python train.py --d_model=192 --head_dim=96 --d_mlp=512 --vocab_size=4096 --activation="swiglu" --norm="rmsnorm" --norm_eps=1e-05 --bias="none" --parallel_block=false --init="uniform" --init_std_o=0.0 --init_std_down=0.0 --final_lr_fraction=0.0 --doc_mask=false
MLP neurons of a small language model. Each row is named by its layer, matrix (gate and up: input weights) and neuron, and shows model dimensions 80-175. Each number is 50 + 12 x the weight over its row's rms, rounded and kept within 0 to 99. A neuron's up and down rows have the sign that makes its largest values positive.
Before each neuron's rows, "fires on" lists the tokens most often at its 100 highest values on Wikipedia text that the model never trained on. A number after a token or word is its count.

fires on: " rel" 25, " origin" 8, " arg" 8, "ow" 5, " Th" 4
L3.gate461:34 64 58 53 50 48 52 59 64 43 61 54 30 58 57 58 57 46 48 45 48 62 51 42 44 53 44 48 38 38 58 37 48 53 48 52 61 49 59 43 46 51 49 63 51 59 50 73 36 28 84 53 35 42 65 43 44 54 29 50 80 60 42 47 46 50 59 62 21 75 46 58 34 62 34 49 43 49 71 70 59 40 31 42 53 66 56 54 35 31 60 32 44 56 45 52
L3.up461:28 35 46 47 38 45 36 46 55 59 59 51 58 47 53 41 52 39 61 50 51 44 55 65 56 57 42 52 53 28 59 41 47 53 28 71 43 43 78 35 22 64 49 69 47 64 39 59 43 28 55 33 33 52 66 62 64 48 37 33 71 72 41 48 15 61 44 49 23 74 50 68 33 37 44 46 35 48 67 57 52 56 42 54 46 51 44 62 51 50 82 30 45 52 34 35

fires on: " part" 33, " there" 22, " re" 15, " tw" 6, " rest" 6, " acc" 4
L3.gate381:62 45 54 43 54 82 41 70 57 53 55 57 64 62 70 52 62 45 56 26 46 75 48 28 43 37 27 66 47 40 65 38 54 32 41 57 48 66 52 49 13 53 65 69 73 41 44 57 60 39 57 43 60 56 60 55 65 74 42 52 58 62 39 47 51 47 46 58 51 46 63 40 64 47 63 54 37 36 48 40 51 43 44 59 57 48 43 36 55 29 14 58 58 51 75 50
L3.up381:57 69 40 63 69 52 47 60 61 37 62 51 47 44 59 51 58 52 41 53 44 27 46 60 66 37 50 65 47 53 30 44 53 37 34 49 59 48 61 41 29 41 24 55 59 51 74 35 42 55 77 33 49 66 54 52 58 57 36 59 64 49 49 56 58 62 57 37 51 47 30 64 73 39 51 43 56 44 39 29 41 48 54 45 46 54 39 56 48 53 41 42 51 31 48 55

fires on: " is" 37, "," 19, " =" 16, " (" 12
L7.gate434:64 48 70 32 48 45 43 28 51 89 40 41 69 56 48 48 45 49 44 76 72 47 49 66 32 54 37 53 29 53 35 58 45 47 64 43 37 43 42 45 33 37 53 55 46 44 39 45 54 56 55 53 54 47 35 59 44 34 34 40 60 61 70 50 52 53 49 46 66 25 34 47 56 54 64 45 44 50 49 56 55 51 56 43 56 47 52 45 71 46 53 13 59 41 43 63
L7.up434:46 39 30 49 69 48 46 49 59 46 37 65 36 62 72 75 51 36 57 55 51 50 48 45 71 66 30 48 50 55 65 48 40 67 49 54 62 74 57 50 47 66 49 50 57 43 51 58 22 48 48 52 40 68 31 27 38 61 64 42 55 39 47 39 34 71 53 40 67 71 39 66 39 62 56 39 43 70 36 59 40 60 55 64 53 49 53 34 32 55 65 33 50 38 56 53

fires on: " |" 35, " –" 19, "–" 16, "===" 12, ":" 7
L2.gate114:34 41 55 57 41 26 35 44 45 20 33 50 58 49 60 41 62 53 35 46 51 44 69 55 73 48 69 65 46 46 48 54 62 50 27 46 43 64 36 19 60 41 41 60 27 48 57 50 33 45 42 38 36 56 28 48 45 25 51 52 43 28 71 46 28 35 57 57 38 39 34 46 49 38 39 46 42 22 48 53 71 39 40 56 70 36 39 58 42 61 51 34 31 66 52 48
L2.up114:37 38 32 48 53 37 52 58 66 52 46 31 70 62 43 42 63 54 34 56 47 53 62 49 36 44 51 35 53 34 47 49 56 32 42 55 40 45 42 51 46 32 43 55 42 60 68 24 56 34 24 43 59 43 57 37 65 60 59 62 50 67 52 48 26 50 34 47 26 49 53 44 60 39 43 72 56 33 34 49 41 59 56 48 37 65 45 56 26 72 27 47 59 38 43 60

fires on: " re" 82, "re" 9, " Re" 6
L7.gate103:24 42 48 50 44 53 36 58 38 36 49 58 54 32 48 51 69 47 54 32 59 27 39 56 60 36 44 42 33 47 54 65 58 55 38 59 37 58 69 60 45 56 73 33 54 47 47 49 66 43 34 49 34 50 52 53 41 49 31 70 69 52 46 54 40 40 45 62 74 77 59 49 48 42 69 36 30 41 42 51 63 63 56 66 50 63 41 47 38 53 44 56 37 30 41 49
L7.up103:61 41 48 39 52 29 55 43 71 50 66 39 55 68 57 70 68 30 32 72 56 31 36 57 56 46 60 73 32 37 51 62 58 28 51 42 47 44 57 34 43 40 23 55 51 36 70 55 45 53 62 32 60 47 41 73 70 63 43 57 35 46 36 36 76 51 65 61 50 22 54 41 55 38 41 47 69 62 35 53 63 67 45 41 48 49 59 53 54 61 49 61 50 36 47 57

fires on: "ad" 14, ":" 13, "rop" 8, "ag" 6, " place" 5, "erv" 5
L3.gate235:43 50 58 38 58 17 54 53 54 40 57 52 42 47 49 56 43 46 38 63 22 32 59 21 58 79 56 41 60 54 65 46 64 54 44 48 19 39 69 43 53 54 46 64 45 80 57 51 56 29 52 38 45 72 39 71 29 39 40 53 55 60 59 63 40 58 42 32 38 53 44 40 59 45 60 73 34 36 20 71 52 70 56 62 61 38 45 79 61 41 46 44 53 30 44 61
L3.up235:34 45 51 65 52 51 37 47 32 58 46 51 40 67 49 46 44 48 44 48 51 45 33 32 55 42 62 46 64 39 52 55 44 28 37 40 47 59 35 52 55 78 48 28 43 47 53 57 41 44 55 46 74 56 67 80 54 38 49 48 18 39 54 63 60 37 62 46 32 50 34 44 30 59 79 52 40 55 40 52 47 80 48 57 64 48 45 60 77 51 50 45 57 47 46 41

fires on: "ed" 46, " used" 13, "l" 6, " opened" 4, " =" 4
L3.gate203:62 43 53 65 49 35 59 61 48 58 50 26 62 52 47 48 51 32 73 69 63 26 65 53 49 51 44 48 48 62 48 55 47 45 71 48 59 72 46 66 44 34 81 42 41 49 49 50 65 45 38 37 43 43 57 25 43 53 52 46 39 29 32 56 60 63 32 40 34 45 54 48 41 51 57 58 57 48 64 49 45 34 55 38 59 48 36 56 34 49 62 63 53 37 40 69
L3.up203:69 53 49 39 46 65 52 66 54 45 64 46 58 65 58 44 55 61 65 37 38 43 46 56 53 41 45 65 52 46 51 35 40 39 48 44 41 62 41 42 64 52 70 45 27 59 53 62 48 42 44 38 29 36 50 65 51 50 43 41 40 26 23 42 60 64 42 42 43 59 27 51 50 62 42 48 52 55 65 63 29 23 49 42 40 47 47 67 52 36 56 73 56 32 69 69

fires on: " Th" 45, " th" 40, "Th" 8
L2.gate226:43 51 54 57 37 68 39 37 50 52 79 67 38 31 46 52 59 49 68 46 52 75 63 55 71 34 45 48 42 50 41 41 43 32 33 78 56 45 52 25 44 62 66 42 50 43 21 41 59 39 60 56 65 51 39 47 48 56 56 53 49 54 69 79 33 57 43 49 17 40 48 38 57 70 57 52 49 56 46 69 48 40 55 38 47 56 65 52 52 67 54 63 51 55 58 32
L2.up226:27 46 41 53 41 43 38 41 46 53 72 59 58 36 56 33 64 39 66 59 59 48 44 40 54 56 47 53 78 37 42 50 37 67 47 49 72 32 54 32 47 43 50 46 63 54 38 30 57 35 45 58 55 65 29 26 59 43 47 37 55 53 62 64 34 49 44 64 42 50 48 55 29 26 39 47 49 46 55 46 65 43 57 24 55 59 61 59 55 58 66 56 43 49 55 40

fires on: "b" 21, " first" 18, " j" 13, "ly" 7, " being" 7, " tr" 5
L3.gate53:59 44 47 65 58 51 33 38 45 53 65 35 52 40 50 45 41 66 44 59 40 54 33 63 22 57 28 63 67 43 61 74 33 74 36 51 55 46 39 48 60 45 47 51 74 61 70 71 71 70 29 58 69 59 50 42 33 52 39 48 38 54 58 26 48 66 46 59 30 22 52 47 36 38 54 44 46 57 63 46 43 44 41 57 65 40 40 51 47 53 42 47 72 43 43 41
L3.up53:42 66 48 57 40 58 42 37 42 47 64 46 57 50 49 54 51 58 46 69 46 64 28 63 48 67 29 54 58 38 57 64 31 71 30 47 67 52 40 39 52 24 52 56 57 56 35 62 41 56 17 60 58 70 37 46 54 51 40 43 44 68 60 33 28 71 66 50 28 24 64 45 47 54 44 49 46 72 60 66 50 58 36 46 62 62 48 34 58 42 51 40 67 41 41 46

fires on: " Par" 18, " par" 16, " Met" 11, "ran" 7, " Ac" 7
L2.gate241:50 38 33 57 69 70 54 51 42 37 56 60 51 54 43 41 59 53 57 68 31 64 42 57 54 38 52 51 45 39 78 45 55 48 55 45 61 37 33 44 84 58 56 57 33 23 48 66 62 46 61 61 41 36 58 36 61 28 53 57 55 38 44 45 49 57 61 54 24 39 49 27 53 59 75 40 64 56 51 45 44 45 55 55 39 53 45 67 33 67 49 43 45 65 50 75
L2.up241:40 61 49 41 43 64 58 57 37 39 48 25 48 50 48 55 36 47 63 39 57 37 48 65 35 33 71 46 68 48 50 45 39 49 46 41 35 38 36 44 39 55 42 57 40 50 57 37 48 44 49 53 61 59 45 52 59 30 31 69 36 33 47 37 39 52 64 44 34 40 45 64 60 40 91 39 71 47 30 53 48 39 74 61 43 44 70 52 55 78 42 56 36 53 43 74

fires on: " only" 30, " |" 17, " than" 14, " Sant" 6, " cor" 4, " Lat" 4
L2.gate20:60 43 39 58 49 60 43 43 29 40 59 33 42 58 47 60 53 51 37 35 69 57 58 66 50 78 64 34 58 43 22 49 52 64 51 51 68 23 41 27 56 79 57 58 40 49 58 45 44 56 53 73 65 73 50 42 54 50 27 55 56 43 40 54 69 62 52 50 47 41 64 50 32 58 48 44 52 38 53 47 46 44 60 45 55 52 60 53 62 52 45 34 55 48 49 55
L2.up20:47 51 62 44 38 65 42 29 49 38 32 45 51 56 75 54 53 58 41 46 50 62 61 55 50 65 43 58 54 47 34 34 27 62 53 62 52 36 57 59 48 50 53 60 33 42 35 54 62 75 63 55 42 48 36 55 42 61 55 71 57 63 36 52 33 53 67 61 50 40 62 40 44 50 62 50 83 59 51 38 43 37 45 35 36 73 58 63 58 62 27 66 36 30 47 71

fires on: " s" 90, "J" 4
L7.gate446:64 45 40 19 37 49 63 58 47 23 39 58 57 51 52 49 50 48 51 51 40 71 63 41 45 54 65 50 53 56 46 48 52 51 60 51 62 44 38 62 43 37 49 60 47 62 58 48 39 33 23 73 43 76 49 61 52 53 47 37 43 65 54 32 61 37 59 48 66 53 32 37 49 73 50 25 58 27 52 60 45 66 57 56 54 62 42 57 50 54 36 36 54 72 59 53
L7.up446:72 46 53 37 50 55 61 51 60 49 48 46 51 56 63 57 52 54 29 83 28 43 53 35 70 37 52 44 29 60 75 40 38 40 54 32 60 48 40 80 20 48 39 50 49 40 37 57 44 58 50 55 32 57 47 50 42 53 70 63 52 54 35 38 53 52 44 58 50 48 26 49 45 71 25 40 52 37 53 54 37 59 51 36 57 36 44 35 43 44 59 43 53 56 40 55

fires on: "ur" 33, " Th" 22, "uk" 18, "m" 7, "ump" 6
L3.gate424:66 39 43 53 36 53 50 57 62 47 69 62 52 54 44 68 60 61 55 45 51 49 38 76 51 40 56 48 42 35 28 65 33 33 17 28 40 31 51 29 57 28 55 52 55 24 16 41 38 73 35 46 41 52 64 42 28 64 54 45 58 63 50 61 37 46 48 45 38 33 65 52 53 50 59 61 42 71 40 67 57 33 61 48 32 32 54 54 58 48 45 45 65 40 38 33
L3.up424:49 40 32 69 16 71 33 60 53 52 64 52 42 58 38 69 68 65 69 35 54 48 35 54 56 38 48 53 54 25 43 54 33 48 34 68 57 37 64 23 60 51 69 44 54 42 48 43 66 51 37 47 37 53 51 45 46 67 42 39 36 68 37 55 60 50 68 40 64 31 65 48 44 51 65 42 29 39 60 47 61 56 46 38 66 51 53 45 73 40 29 49 35 40 40 52

fires on: " p" 28, "p" 23, " P" 23, "P" 4
L7.gate145:64 62 49 49 57 57 60 55 47 63 53 49 47 53 32 44 29 51 54 49 44 65 34 52 28 52 47 50 48 72 42 33 54 46 24 64 34 59 48 57 50 44 43 44 62 59 57 53 46 41 68 55 56 56 51 79 29 23 38 60 50 57 33 71 43 76 68 50 51 34 55 52 45 62 41 52 64 49 50 51 30 25 32 21 62 65 54 36 40 58 59 50 43 78 35 59
L7.up145:66 60 35 45 21 61 44 63 69 40 42 55 41 58 56 45 55 41 62 46 75 53 42 29 39 52 24 32 26 39 51 42 41 66 43 47 64 42 37 53 65 67 43 78 62 72 53 39 51 59 35 33 49 54 26 60 26 26 51 57 65 46 42 49 60 55 50 46 47 54 58 40 54 63 48 59 38 44 45 45 64 59 59 59 47 57 56 55 45 67 36 59 40 52 26 71

fires on: ")." 17, " =" 16, "-" 14, "." 11, " opened" 7, " match" 7
L3.gate474:63 42 82 26 59 48 51 60 56 64 79 51 50 55 68 36 66 56 65 40 64 48 71 48 46 49 61 48 52 33 44 52 53 44 54 55 48 43 35 39 37 61 58 44 43 52 31 28 59 45 30 48 56 66 70 47 66 63 62 49 38 50 54 63 62 80 36 57 45 37 49 76 43 42 41 45 47 43 69 43 67 42 45 27 50 58 40 62 35 51 51 53 49 27 62 42
L3.up474:54 59 53 52 55 55 58 77 56 68 61 43 32 59 48 65 40 55 51 46 43 57 57 60 30 43 73 43 40 38 61 59 35 39 38 60 52 62 28 42 54 45 43 44 54 40 54 56 70 61 33 25 60 45 60 45 27 55 55 50 27 40 59 54 58 70 44 39 35 30 60 46 50 57 57 34 66 35 59 42 61 46 30 51 30 53 39 48 73 49 34 55 48 48 60 59

fires on: "ol" 32, "a" 11, "ann" 8, "ly" 7, "l" 5
L7.gate109:38 61 33 48 52 44 41 21 50 65 43 42 44 46 46 31 36 54 50 43 37 64 36 46 53 47 53 39 62 63 47 54 40 52 45 45 49 54 48 49 39 63 54 34 65 67 32 46 63 54 62 59 65 37 33 54 73 46 33 51 53 31 34 61 39 51 48 53 40 53 57 47 48 63 32 53 54 65 53 44 44 58 62 60 43 48 49 26 40 47 64 34 38 55 46 40
L7.up109:57 36 63 64 31 38 38 76 47 48 61 30 65 38 52 41 31 67 43 62 60 50 48 60 48 58 47 37 45 55 56 47 54 44 56 57 40 61 31 59 48 59 41 39 39 41 51 49 62 56 69 65 87 57 64 39 55 25 60 43 55 60 30 59 52 56 19 46 54 48 29 43 35 45 47 57 38 47 55 76 53 41 54 56 27 74 34 52 44 47 35 51 54 50 58 32

fires on: " un" 16, " King" 11, " country" 9, " Royal" 8, " Victor" 8
L2.gate305:62 44 64 48 31 68 35 39 71 40 80 37 60 44 48 70 65 40 27 42 58 28 45 37 30 65 48 56 51 46 57 71 31 47 56 49 49 48 73 16 42 61 52 55 49 63 82 50 36 58 48 83 51 44 47 58 42 34 32 36 46 38 68 36 47 58 47 39 51 66 53 49 64 45 55 39 40 38 43 48 52 53 65 36 49 68 43 40 47 49 34 28 59 45 54 44
L2.up305:58 51 52 33 37 65 45 22 70 48 58 39 50 44 61 73 61 56 53 50 71 28 52 36 37 75 66 47 40 29 46 66 51 57 56 58 59 43 68 22 42 47 57 69 21 58 75 61 40 57 42 67 66 38 56 49 32 39 50 29 45 50 41 42 66 57 46 29 36 74 49 56 63 52 46 44 52 54 48 49 54 63 66 37 51 59 30 39 46 62 47 22 69 54 53 47

fires on: "ph" 20, " ph" 17, " Ph" 16, "oph" 11, "Th" 7, " Church" 6
L2.gate460:54 65 69 57 39 59 41 64 50 39 77 70 56 46 68 59 48 69 35 61 66 45 81 60 49 57 35 44 57 44 40 55 63 52 30 72 47 61 47 44 61 68 28 57 82 58 51 66 59 45 50 50 53 45 72 40 56 64 47 43 54 55 51 67 42 61 59 35 19 71 50 38 41 65 75 57 40 45 55 48 70 36 68 46 41 56 59 51 58 51 61 46 56 56 71 33
L2.up460:37 28 47 68 42 48 63 48 46 45 61 36 59 32 33 33 47 51 59 65 44 53 34 59 55 39 43 48 51 38 35 50 48 48 54 58 46 69 65 39 46 36 63 42 45 60 47 66 44 55 47 57 59 38 30 22 52 85 43 49 48 54 62 57 39 49 60 57 36 53 60 46 33 41 67 43 35 55 53 55 45 40 55 70 57 51 57 48 52 33 51 32 72 62 49 12

fires on: " and" 17, "," 13, "an" 5, ";" 5, "–" 5, " Chinese" 5
L7.gate311:55 37 45 50 42 63 43 38 49 40 48 55 48 71 36 21 24 60 33 36 39 63 53 38 58 73 19 55 40 55 48 42 36 57 56 70 45 34 69 69 56 43 54 57 67 50 76 43 40 50 55 55 39 70 60 55 43 45 63 45 37 55 52 35 57 35 67 53 39 47 46 56 41 43 81 56 39 25 45 72 12 45 48 60 39 44 59 58 54 54 50 57 27 62 33 44
L7.up311:55 72 64 28 57 48 68 41 55 77 58 53 35 52 41 41 63 59 41 58 55 70 51 63 39 67 40 50 61 26 62 50 44 54 60 38 50 49 56 37 51 63 45 40 37 50 43 26 56 65 54 41 38 52 61 34 37 62 73 67 40 46 56 34 33 48 66 53 35 53 37 45 54 27 62 60 56 59 52 48 49 42 38 37 40 21 47 60 34 34 42 57 65 70 48 52

fires on: " comp" 66, "P" 8, "p" 8, " app" 5, " Comp" 5
L3.gate402:57 65 66 57 39 43 53 46 64 28 31 29 56 49 43 38 39 58 39 26 62 61 48 44 28 53 43 62 20 72 52 29 36 45 19 49 65 52 68 48 62 47 56 59 57 61 68 53 48 66 61 60 57 79 37 55 51 29 25 61 50 56 73 47 48 53 72 46 43 53 64 74 27 64 40 59 32 39 46 50 71 52 65 66 45 63 57 56 49 56 48 62 32 53 34 77
L3.up402:56 55 63 44 58 59 26 53 72 33 41 52 38 60 47 48 22 35 41 52 57 59 49 51 27 49 35 53 04 67 53 40 50 50 30 37 56 41 65 40 51 49 49 45 70 55 41 66 50 56 53 51 41 66 40 41 50 43 36 87 46 56 51 66 75 48 58 40 39 62 70 65 44 54 16 42 62 45 47 38 73 52 57 63 48 73 52 44 34 57 51 61 42 56 37 62

fires on: " B" 38, "m" 10, "a" 9
L7.gate42:47 60 55 53 66 40 43 61 47 64 64 69 46 57 40 42 44 40 43 36 57 43 16 34 39 53 29 65 39 71 57 46 44 41 47 50 64 69 56 58 69 39 54 48 78 62 27 56 63 58 43 71 65 52 48 27 51 33 46 62 46 56 57 60 51 36 38 61 41 26 39 43 32 69 48 39 45 59 47 70 61 28 52 51 56 29 47 35 57 62 49 55 58 58 55 52
L7.up42:52 52 24 45 59 46 64 44 34 55 47 59 64 48 39 45 39 37 23 44 44 22 41 52 68 48 30 54 41 65 73 48 60 39 62 44 45 54 45 37 70 45 56 49 59 56 26 54 62 56 49 57 70 42 43 50 47 48 37 25 52 49 41 38 39 33 26 40 48 40 39 08 39 72 54 54 66 38 65 62 58 23 52 61 32 59 66 44 55 48 56 55 38 38 36 54

fires on: " d" 30, " p" 25, " b" 12, " tr" 5, "ir" 5, "b" 4
L7.gate342:55 69 50 67 56 38 22 47 73 43 48 52 55 63 72 52 63 66 45 68 60 50 58 35 43 30 44 39 56 38 43 48 63 53 39 50 52 48 17 42 69 54 13 58 44 57 58 56 58 75 37 31 64 47 57 57 39 55 66 54 51 44 44 54 44 61 50 39 45 49 48 51 66 58 31 41 30 48 55 41 35 41 42 62 50 57 47 66 41 59 41 54 47 53 49 66
L7.up342:57 47 48 60 39 48 41 57 73 48 49 57 61 46 50 61 48 44 48 64 50 68 32 48 47 31 43 45 47 38 41 51 59 43 59 35 58 54 32 41 49 62 62 44 35 47 54 60 48 61 17 56 57 39 65 43 48 53 37 39 58 59 42 57 44 79 55 37 33 35 36 46 44 55 40 28 51 42 60 39 47 41 58 50 58 73 56 54 61 47 40 67 48 64 59 44

fires on: "," 16, "\n" 16, " in" 14, " and" 14, "\"" 11, ")," 6
L7.gate218:46 49 59 51 48 48 67 30 48 71 29 47 41 46 49 33 70 37 42 60 56 56 59 70 50 48 61 57 52 52 60 38 32 23 50 48 44 63 54 39 61 44 36 63 58 53 37 72 49 34 55 51 57 38 51 69 29 34 57 34 64 49 77 75 55 62 36 63 73 14 48 74 66 44 31 53 43 68 44 47 35 46 59 71 35 42 50 48 56 64 46 35 48 50 65 45
L7.up218:70 37 61 52 63 53 66 63 48 59 53 57 65 65 35 36 45 70 66 48 45 43 28 53 36 57 36 57 57 53 43 45 63 38 36 44 42 63 42 49 38 62 61 55 79 43 52 67 40 49 44 53 48 39 35 74 52 54 47 44 54 40 86 36 52 68 43 58 53 18 51 66 35 31 39 30 36 52 36 55 51 48 73 80 51 44 32 32 54 58 40 73 65 74 43 34

fires on: " Al" 27, ":" 18, " Apps" 6, ")" 6, "ull" 5, "ight" 5
L3.gate132:50 51 42 73 48 52 33 47 35 41 68 40 54 46 32 40 25 65 52 51 36 46 73 62 49 37 50 44 63 56 40 50 66 55 52 43 55 51 41 61 48 60 56 39 41 49 28 34 61 56 48 24 75 48 42 41 59 52 50 54 50 51 59 49 53 59 46 45 32 47 58 62 62 35 54 53 49 62 64 25 73 50 55 29 56 63 48 74 37 45 50 46 28 51 46 45
L3.up132:54 63 42 47 42 49 41 50 56 56 46 50 34 42 83 43 32 35 41 50 24 55 44 59 54 44 54 54 84 46 31 57 51 42 52 72 39 60 55 44 48 61 82 55 44 55 58 54 62 76 39 36 57 64 60 29 66 63 64 46 36 42 38 62 65 62 51 49 58 63 34 28 56 45 65 52 57 56 52 46 59 51 53 62 58 62 63 41 36 56 58 39 27 49 63 58

fires on: " n" 33, " o" 14, " co" 9, " she" 9, " he" 7, " U" 6
L2.gate104:37 38 43 36 40 55 83 59 56 45 47 28 48 57 49 31 65 41 48 45 41 51 64 40 33 41 56 55 53 71 58 69 51 65 58 58 58 53 49 53 33 61 33 50 47 70 61 37 61 46 72 35 28 74 41 46 36 38 40 54 39 59 49 60 76 54 50 47 43 59 55 58 50 60 53 55 37 61 37 58 61 58 56 67 44 49 50 56 25 72 45 50 51 46 36 39
L2.up104:40 57 41 43 53 47 54 51 46 45 41 28 56 72 64 35 57 31 50 51 47 32 54 62 50 68 37 24 48 62 62 31 51 48 43 52 37 54 56 61 43 44 31 40 41 51 62 59 60 51 65 52 36 55 27 39 47 59 39 62 30 33 46 69 77 47 55 41 37 40 48 19 42 55 46 51 55 45 69 65 38 55 55 62 54 54 51 71 33 66 43 18 35 44 58 41

fires on: " \"" 53, " un" 18, "-" 6, "ot" 4
L7.gate195:57 62 51 57 50 41 65 45 51 32 47 52 31 35 50 63 61 51 42 45 48 46 48 47 71 61 61 48 49 80 45 63 51 64 67 50 63 45 70 50 55 38 40 57 48 34 57 53 59 42 39 37 64 53 39 39 65 32 37 50 37 54 20 44 55 54 31 74 50 57 41 51 41 43 55 46 53 62 31 56 69 56 74 46 57 58 33 65 37 36 51 44 59 50 46 52
L7.up195:29 29 35 64 60 46 29 43 53 56 65 24 40 47 54 78 37 57 46 34 74 39 55 60 50 48 42 45 66 51 67 66 38 47 34 44 55 43 53 58 51 63 38 49 73 29 60 37 37 40 43 51 50 39 50 75 55 56 39 60 46 52 57 55 71 43 37 61 73 60 41 56 35 53 54 66 56 41 62 45 52 46 39 48 47 57 40 75 39 49 27 58 51 43 48 47

fires on: "," 93, " and" 5
L7.gate256:63 43 70 44 33 43 56 35 45 56 65 64 34 35 47 42 40 64 26 55 55 47 35 50 39 55 36 62 57 55 35 49 46 45 49 49 53 48 46 46 18 62 64 47 57 34 56 49 44 45 52 41 37 69 46 58 32 34 42 44 56 67 64 42 58 55 51 46 55 37 57 54 55 57 66 79 50 39 53 59 37 71 62 64 35 45 57 55 43 60 35 32 35 50 68 50
L7.up256:59 35 77 44 76 35 68 56 47 60 59 70 53 44 49 40 48 59 51 67 53 47 35 76 42 65 38 39 29 64 48 42 38 58 20 53 41 52 46 44 47 44 40 61 64 49 62 38 37 53 52 38 45 60 66 36 53 57 70 46 45 26 55 42 45 72 49 57 59 36 57 44 39 55 51 40 54 60 53 53 61 56 79 56 57 68 55 59 41 52 37 47 27 52 56 27

fires on: " Th" 45, " th" 25, "Th" 6
L7.gate375:51 47 29 36 38 60 52 42 59 69 71 35 48 53 53 50 65 40 54 32 41 84 57 68 56 58 67 40 70 33 58 54 55 44 38 63 57 48 55 51 44 71 48 50 59 31 31 40 60 19 46 44 67 64 61 34 39 57 50 41 71 64 47 61 56 51 44 50 39 46 46 36 55 50 49 41 44 73 63 53 38 47 44 64 70 55 52 63 42 61 50 42 44 63 47 53
L7.up375:37 62 61 35 46 45 82 49 66 52 70 51 69 46 63 55 63 64 42 28 55 66 45 56 43 52 48 50 50 47 76 65 43 49 47 45 55 65 60 50 48 52 59 59 57 40 28 61 65 42 33 42 53 49 71 39 38 57 59 39 31 58 49 67 38 55 48 41 50 48 71 59 55 51 53 41 30 34 61 53 59 45 51 51 58 32 55 52 64 38 60 60 24 76 37 63

fires on: " c" 35, "ic" 20, " pat" 9, " mon" 6, " compet" 4, " |" 4
L7.gate159:57 43 50 46 52 47 24 67 42 39 43 30 63 78 36 46 53 25 48 60 45 46 37 48 40 42 50 39 37 42 46 51 49 52 74 68 34 49 57 55 74 47 58 50 42 50 41 47 38 70 78 70 36 57 58 64 74 33 53 68 61 43 47 44 52 38 42 70 61 64 50 75 40 39 61 43 27 52 46 50 46 40 28 35 71 36 45 55 49 57 52 34 48 62 44 39
L7.up159:31 54 38 52 56 52 28 63 67 63 42 34 33 40 35 63 40 62 41 61 47 56 30 47 49 68 19 53 49 41 45 63 37 64 54 39 35 57 54 67 53 54 49 41 48 58 60 57 37 77 74 74 41 54 49 60 50 60 55 55 61 65 53 47 45 36 49 56 36 41 65 64 35 53 54 38 16 63 36 48 39 65 56 59 73 39 66 51 58 38 65 49 44 73 32 47

fires on: " |" 63, ";" 10, ":" 7
L7.gate178:67 52 62 48 54 64 42 54 35 39 45 29 25 67 32 61 44 48 53 37 66 55 60 45 69 40 49 38 56 71 38 55 66 63 56 74 54 63 36 49 52 60 54 53 64 28 45 49 69 71 57 53 45 71 63 83 71 61 41 62 48 41 53 48 43 46 35 29 49 52 29 55 56 45 34 46 47 58 55 52 58 48 63 47 24 56 56 75 46 63 55 35 23 59 26 53
L7.up178:60 47 39 44 45 57 51 37 37 57 46 54 35 51 45 39 39 58 50 57 48 51 41 52 73 39 52 45 65 45 66 57 50 41 54 47 48 59 49 43 62 53 75 36 31 75 42 42 35 64 78 52 45 41 47 42 59 42 53 67 51 45 49 48 64 69 36 36 48 57 53 49 59 65 45 65 43 61 31 42 35 48 52 33 60 35 42 55 72 68 47 23 63 46 58 63

fires on: "." 25, "pp" 8, "r" 6, " The" 6, " by" 6, " the" 6
L7.gate351:37 72 58 43 55 39 54 49 66 43 56 52 55 61 50 68 35 41 40 58 40 59 52 33 46 53 41 67 39 55 36 41 62 38 68 27 35 58 66 54 58 31 47 51 58 51 37 43 64 39 65 58 53 50 36 39 49 76 56 47 72 68 36 60 70 55 55 69 34 50 45 32 43 62 61 69 61 45 60 74 52 47 50 48 38 48 59 43 68 46 65 55 56 35 44 55
L7.up351:59 57 32 29 43 80 28 51 63 59 61 42 63 58 66 56 64 38 39 43 53 37 46 74 40 75 49 71 38 71 49 32 59 38 38 62 55 49 38 60 53 46 46 49 57 33 51 31 66 52 64 39 59 39 38 33 45 37 35 62 35 55 39 34 64 47 55 43 36 45 59 51 55 40 60 66 44 44 55 35 84 59 46 54 37 58 57 40 46 73 29 29 71 43 46 44

fires on: " f" 21, "n" 16, " sw" 13, " add" 9, "|---|---|---|---|---|---|" 6
L3.gate170:34 61 54 57 63 52 48 45 60 65 30 42 70 75 55 29 67 45 31 48 53 43 61 31 40 58 43 48 28 50 44 27 54 49 45 49 43 52 48 46 52 57 49 67 09 51 35 57 59 44 38 50 55 44 68 22 49 46 32 55 52 54 33 50 43 43 57 48 37 50 65 42 54 42 72 50 58 73 48 38 59 39 65 72 47 51 54 72 63 60 42 60 36 35 42 46
L3.up170:64 67 54 63 60 54 49 42 61 44 49 46 79 60 37 39 64 40 52 42 66 62 64 72 56 60 43 22 52 60 35 29 21 49 61 35 66 37 64 42 27 72 37 54 44 54 53 49 64 58 43 57 54 39 56 52 41 64 36 63 54 49 72 58 45 44 61 49 51 66 73 49 56 57 68 37 50 54 30 66 38 40 51 36 49 55 50 47 61 46 39 78 54 74 41 52